{"activation": "geglu", "beta1": 0.9, "dataset": "wikipedia_en"}
MLP neurons of a small language model. Each row is named by its layer, matrix (gate and up: input weights; down: output weights) and neuron, and shows model dimensions 144-239. Each number is 128 + 24 x the weight over its row's rms, rounded and kept within 0 to 255. Numbers have three digits each. A neuron's up and down rows have the sign that makes its largest values positive.
Before each neuron's rows, "fires on" lists the tokens most often at its 100 highest values on Wikipedia text that the model never trained on.

fires on: " (", "\"", " in", ")"
L2.gate1:134131117139098144146143075132166170157114107131130141095099091161123163156122135150111123110114149149140098122144122100058135130152179116120124172111103154194127152121098121143132162149141178172129140139177103165130159136133132109147189090148120120135138202089094166121139140138120103152
L2.up1:129140105121136147114111170120117142112110163082092089109147106089132152134108103126133139113176123132147140111153158098122110154159109148157174175128135154094123107122108141139164110122136131109104103128091153154105090143115144161135150149135096131144117106101144136126136118113117170125
L2.down1:124125114122075096139124133145147138106138153100120122155113128133122137144146125100158070072117125114151134135157181097140113148119172126155123135083178164096120140101137145144149144132129157172119098094129163114110154141103115146132118138119138114154111121095120135076129159117116136126

fires on: "d", "c", ".", "ed", "p"
L2.gate87:104127088146136110139151108132141133172187143163107148115137120163089161129149148139107102115126134112110140158068153121081172091091145146120140126150103080144125141140105141189111121197084115136122098131135134156139132144153097130082170128169154139125152135158121112122102096102127110140
L2.up87:131152152105106126102087127160092118134111134136149168118111167121095133144086120090086081142095133142127151144131131170098109130109145163156144070136123092163120153135128113138149128126108101096116111121131119180151098106145096125159165112158118116161148104116138132138094143130099119150
L2.down87:181130118124119125114162131138111141157146161148145125134128099121134149092171122061082130120171166110132189122123109104090111130150138158150160158104096146101108108134145106115175141142122122105173114159127145145179131109141142134082144134152110108125125104117135149116134130110085135154

fires on: " B", " W", " R"
L2.gate221:075129132126136106136164084078149135115086099152118131119116129154148144089147129126142147096153158119122173109174107134126107111149147068112107103102151111153111198133139118155108145073108108158123130077184119122127136125141141091098133124077127145120130136173166106116127134132162079097
L2.up221:148110084117137107099129126117138133109154147121143142126122158110137153139095121120141082126181160137131145103111122142148137180152112120144119117130112128117164172174167114107113083137135119143093180137116135124120124142162143162087136089158147088144145141146116135132123151112144119125
L2.down221:130109120087105141130139105112098140121118100122101150131115113129072096109150138120128103106142073125107130143112139130150099118115146138117155115142136157157128141082122100152112150151152085083151101089131171127122132077125167097135122167122156190099127125126171082120092157135121098134

fires on: " (", "°", "ing", "on", " (1", "n"
L2.gate205:145166136114101129130118127042138147118131114087114123116138137134090174109125145125112101113137124098117123141163121117158154110139113108170105172185129124115159162126095122152138084101154108155140127105195129133135180126088129161148133087094146128132140136138134108160109121164124161168
L2.up205:121095137125122176144157111124117134128136127115108114100105118119120151136144086152126130122101162140128118125128182167117123128078125107176129134139134097144134139144151117175129154128117104121112166140108141139094151125122175174162112149150108131122071172080115099104143154135177120115
L2.down205:070102122158143114176134149113122169127107134143117104121111158125119079115096127136150122095149119101175078101115097133142153132153112122138169091127101199122157096133124113154115123162096128156122129146154142148119141143133114165158157052116107103154136161125138171161148116135151156115

fires on: "%", "n", " E", "ity"
L2.gate402:107152133140124118168161150108135128149147159147104152131072153147108101091079115120105103113098094126136084141180148138085161102114156136149071114172120114140189113141126111151141149113144105081138149160105142122111140127085122129147131057137158115133127125108116115142117150123185142116
L2.up402:159138118215140148142153110094167164118119133160140133121152114120127117133119096142132082143120191161137136148150131099109109112093113130112146149109122124132140124118129162140158112136109079122134113115168091104166072141100109127115117119080136181129086127123146149110143115122120084147
L2.down402:096102160133131133110118130164091138149168163137117139127116136139142140104126154138179131115119122105124113123182102129117115098071153163095096103141104183184115106109127116159134145136172134127127100160100117130140105160138125120125134069129127088159096137124172136134104131114118167106

fires on: "c", ".", "p", "s", "d", "th"
L2.gate285:110155122150144153118130163120105115148130168081124144125142152177082114133126141121113108096103113165090144111160130126126123112082164066136147137155111100165163087101084106125169113139119097128148114134102119110151124129114105115121136107135129146114112134125138080136088131109109070135
L2.up285:127157114132124132098132155137106097099144104144115120144119170114119083134163144111149120120135171100133148144131162152090076133125165147102099144094096103195146115142129118135127119117106093132118083078112177124143153130101112126146100135142111101152128147155124105132113136145153115130
L2.down285:127142110164103142116129134147157151122079123135135164158153148157101145106131123133125125122122134131107147096137114131098140150099099128129093134126169157145158116167099128133159105111141147124169121180129141123148144109130092143116097124125147135140123140128123199140106140149128122127

fires on: " 19", " University", "19", " 2003", " 2004", " 2015"
L2.gate585:140124110149137153072131153164136127168186108121111093125063121122120133117101140115120129064093052148129142153101147104144152130183145117077140154159120134107111117117108116100114098115145077141119099094135088133117124153130112094090131115133122141113131134112150146122084112127148090129
L2.up585:153111113123148120146128143117159162141175116111151085125105159141155176108159127114116140106130130108138189156132098142168139124185103122105146145138116145170136142106163124110133109138182072109145138119080089146121119172163134122108112070136097136085101130127138131100110157146089139086
L2.down585:122127115127124109183108125134136136102085121127157176119170136156185138132166152109114122131118177096132175152167103169112112145114109125150120123116088176153155103133141116145122146136164150098110150104088127085166113121141165173129126166148145082167127126125115139176174121120130181110

fires on: " B", " 8", " N", "55"
L2.gate283:079121146117159114172151143136140154149140114128126134143096112116083109131106103151109131135154125093163109122185106109096102138106137142155110180097102129093117114109139168143135163118126079150085085149138144141175140127147157160123153101140122114087103145171172135076140168105139095087
L2.up283:070102130132190100111114108126133122111179117113121085114080122134137170086124124144139120083152122120160126113131124130126131139158096175143133086136139110099132130148124126119113160147142106136141123145106146112129101150133110165118138093128111123154147147131135138165129110109108098120
L2.down283:178097134126170120118129115117091154137121161125143154086163145108134123105136167099118118119155120137072158123117125142165145159097128129126146155128135123171127145141117124127160118112132127117123126162092134123076131101133169119141110122107177149143129097112098077174127145141149129147

fires on: " So", " W", " Sha", " Do", "ed"
L2.gate331:123110115184122128122144145110137100121076085106103160109098157113124112121156104126156153094184129136157124114135101125092125118091141097121113152139109119132107155117133103137106123110092119096102108115122086151116157150120163077096131089073150117123094125112142152126128154127167139170
L2.up331:126108124120134110144121101093112174135143094137126107126109083108143164155102102114168120158115130165148119186126095113145110101145142124150070118131162127129158145116079115170155119104126133088137084131157125151088142133098154143117116112128112159133129153147122114129139130113117141165
L2.down331:081119122165118135130121097123132133144134153136071078125149157145074102124127150140096107142111130119104156183147160124138112131099146130125139144152183151143180145121146141131105146124133145123123158123110130124162125080171129121127167138153147130102133105113113148150125153152139131087

fires on: " R", " T", " Ma", " S", " Y"
L2.gate621:144120141168115100151129134150140127156135131121170139109147119139129120119158102134105122116122120086140137132125117081120095141124158139112088197151134148140158159125107131116119122094145083076095097131159137151098140094074138130085129106115209177127129168127138129098098100122151097132
L2.up621:120141158123082181106132121099126128128082114150118135108124112128112126124143110147133166072127134149180138125120119119116093147157125142138090123093112117097125120159080160104123156159101074147140128119150121103116144119095159113102156149090127116155125087125069167138120104165124118123
L2.down621:150136114129136113147102151110136184116144140173173143116119130093143098160139132109094121114133106140093128149140121151155080179127126143121098127170152112162105136099111151127123150110146112080135131113141099149136106133127143148146114143131128110104123157077143136156134169072146071160

fires on: " As", "s", "udi", " Pa", "lic", " In"
L2.gate568:128115126106113144157106095144149140145098138117116099074109109127120127113099156174124133148108146148085142153139169117143092161129173109190137109144121096156156114092085122132096074151168103140129127095147174125155110105165138131139135133084183140095138163145114108145143087128104099124
L2.up568:134159125155106119106088158145142093116121147150124122143116150101082129123139163179139098196123105139124097182156119140107109112064145110132083109130135100175173100088129152153150099110133123138150117121112098131175125157157103114112111131131099207157134134105125160123148098134122127114
L2.down568:103146150117152114065112160137138115129091132156127123130157122139119128175143130111135110122136131097174074152092101133142137130100118168135114114109101115082106133191155143118111158096151101153106126130121062078081142143110098131112149110128110100147135133111132137128119137133174167097

fires on: "n", "z"
L2.gate219:134131125153097143124131128103138131122140145132140135100120158130107125092120108120143135151142142142172125122157108154104212113084127140150140148145118114093102141142134106126129105108124133122171121122180097109145120124113121115109113093052150122118156156126107100167107168079156152107
L2.up219:110114135131113124118129143161105095132118146125171129103159146118130103130104125140129160099146127104134146164121088095148125120142117139126164109076166161125099100071149152111147122136132093119083104145152107106124124117136115107102096176133120166135114137137137136117103107139170130167
L2.down219:115122156119111147111121118134167107157131121131192091108154175143104073132130126103145126093132085135158137078163122112121108151115139109118141125132105140129121097108143155112126114106113157164118098152145146127134136117146150105131171134102145118144118139139133104102143123132121098166

fires on: "d", "s", "am"
L2.gate447:176123128152104114159129149102145156136108179128110104097147103191146110140101170147127166132128127144099149140108134110133118141146143143138126124134082110156116126165082143161119115175104082123121088082139138139091095180124161114112119110120129096134148137123184145163128098121135095140
L2.up447:153096118077083062097150116142109108102105165103143140119110145122127109113105150090104129090176125126142117131129096153134145143102087141100125117128136166111114105090112160121130124126143110127156122084073135148146050162149129082124082087175119159121146119126128147128098128099146104082
L2.down447:112137114147112109180165157100107143128132142127150145097141119094140097142109155176171093129086158104151167095124135107122108131074147120060128111161142129110159144143122159133109135110141188150132120138133105061157121151169118147131091113141156133134141140124163175120124153103109134116

fires on: " (19", "(", "_{", " (", " (18"
L2.gate626:103134118170141123155170149170133192100128083081122128154114116133097110112098089104123117140144149133139111112111099156132150134088145104170108153134143146157130119144112120134107074174125098085095158101138128110099140131116145165146128108130172154126106137131125102129138102155156104165
L2.up626:123099149130123146127144141108103122118160118152077120090166113096120162159106117111146111099141160117149135113139152100094092107119132058134146133129116146164113092144135123125173109137092104141133147118156124172097127115114145105114104141164134124140112138094118150149145107154092120125
L2.down626:096134087091161139149130140142087086111122151118121115142142123145121125085166102139126109076096152130163114119131131139115147096118131140137107123112108142158142092139132135107188085156103131114129155081150144179109131126094091152136158145129060136161150144107135119152143150127121082103

fires on: "n", " the", "ga", "il"
L2.gate557:171155119163128107148131104122116161122146106121129141125115160112071144104091090105114153139130101112120101126134074153099122120094139117113163126131151121120149129068059118105132128138149162144088150162111088133080173133086145132110127157109120112104169094076138144119082124128134156181
L2.up557:181139110165156130134107122146125098119136129106140095131142129187124141121078137156178120142139107123116121157111131138151164163156090132095152143155174146106111145114118166122138118118131118114052126106126127091187178108128128134089142121121124125164161140121190126098142099168135149111
L2.down557:142115146136153161139122178174148116092132154156143102141118110131125132136105131119132161155104102139105153105139075127170146162138134076122137145162127150131115117098140149157095106107137106142185115113111156128150123158120092163120174099121133130124114124161143155094131124106145095150

fires on: " R", " Pa"
L2.gate318:133136149151108107093121136155171135132083123159189157116119142135111134114101145118139133080094124111114136142133095115118139159114147106126157140110079127122090093113118153117102123145095102130119171097137103129158121112097135122119163142131107114085105131138119167115155087119143115143
L2.up318:116108162132140121101117135160122126090138140148075071182131133127095166138137106126150101151170132136179103158104142085141124150125079108156117102140175159126179132142142156153132073117141089119138113113101102131149126121110169142097118100104138107109139172130103129135117149148119147182
L2.down318:153124104137104109144152162121098142110151099168119119144108123135155093105163161153155145104110122084109126142153147159104158104128123173156144118153149093148121121141081111117112139109118124106162150105130153087146123111116150123133108107125112183140146149132098110175129100108148047132

fires on: " T", " G"
L2.gate608:124142129166167149137164149111153114143133109139107143105145136129140096089117166081114138123155112099114128153095133140113097105126139143134148133102081096119098154151116107139139182130133083161125123100117119132115140083146172133127144119109116106102113144105103122098148173152113089122
L2.up608:119149129131119146120112090116120144139125085151171153110114107120189140137129123115123137065139120111161152087154088098115114161157134141115089152117109123082120159139081132115121152116124150124081109122119114139142144122102177116135119145105121150122100081115134132141093093093119148117
L2.down608:096118117172153096144113110101096110178114175103149131126148146111142137091112117171098126153097121157134099138128165148132126109176105140131107123149102153115130167101129156146115112076158106144122139103117140116146150136139102159129097126134119161106139107140119131179146113103102138115

fires on: " (", " (19"
L2.gate382:155145135129127150126116127148091174124132077099131124118097142128134115169108126084106107119131128119146103094126106094088103143149121142137092144130125132121113126150081142132116111130123156126101162145153135156091125147136174113116125113140174118141171153066152173124135149106114122137
L2.up382:120116103127134138123142149120122148128141120097093126162149109125116111100124113102148128115124138066161105152112121094137166118134134122126081129104126135114124118172135103114099081161096120119094175096163131157109122136147117134164107140157103148140117145091136134103167158118118108120
L2.down382:110123111122136144153146152136118110119121145099123109151146140146126150089166094136187086116142143106167126123137156119165163116132133131110113115124116142114147117139133136109134091149120124137163137092157169166126143122098063176156120114112047154141111144118126100131135151140129104111

fires on: " ("
L2.gate273:126184162169109115128144168125104162118103110126136140121107101098111136130102130115091138121130119132112114125144111150148131125141135074132106141149088083187043100160122130108125133093116115135101118132113158149121127168125189129165127170165161160101130138121175117125116107141137128145
L2.up273:134133154138140124140186156118172137139069099153123147091174110132130128121198113093139150119107138114187097121121113103129117140124132094157076135136094144154075134122141114114122119115127163156108144122133119171122156140151124156137109169158149144090097122070141115086122094114123119120
L2.down273:120113091101104162157148095081108115133137171101156104128165110166118131075101088153165124077144132125135115156098123141124128117136128156125136099121116146096158101176177113125166115156082118145166121087129122154142117115106088160137117098097078127131129113114110129150153140132137124086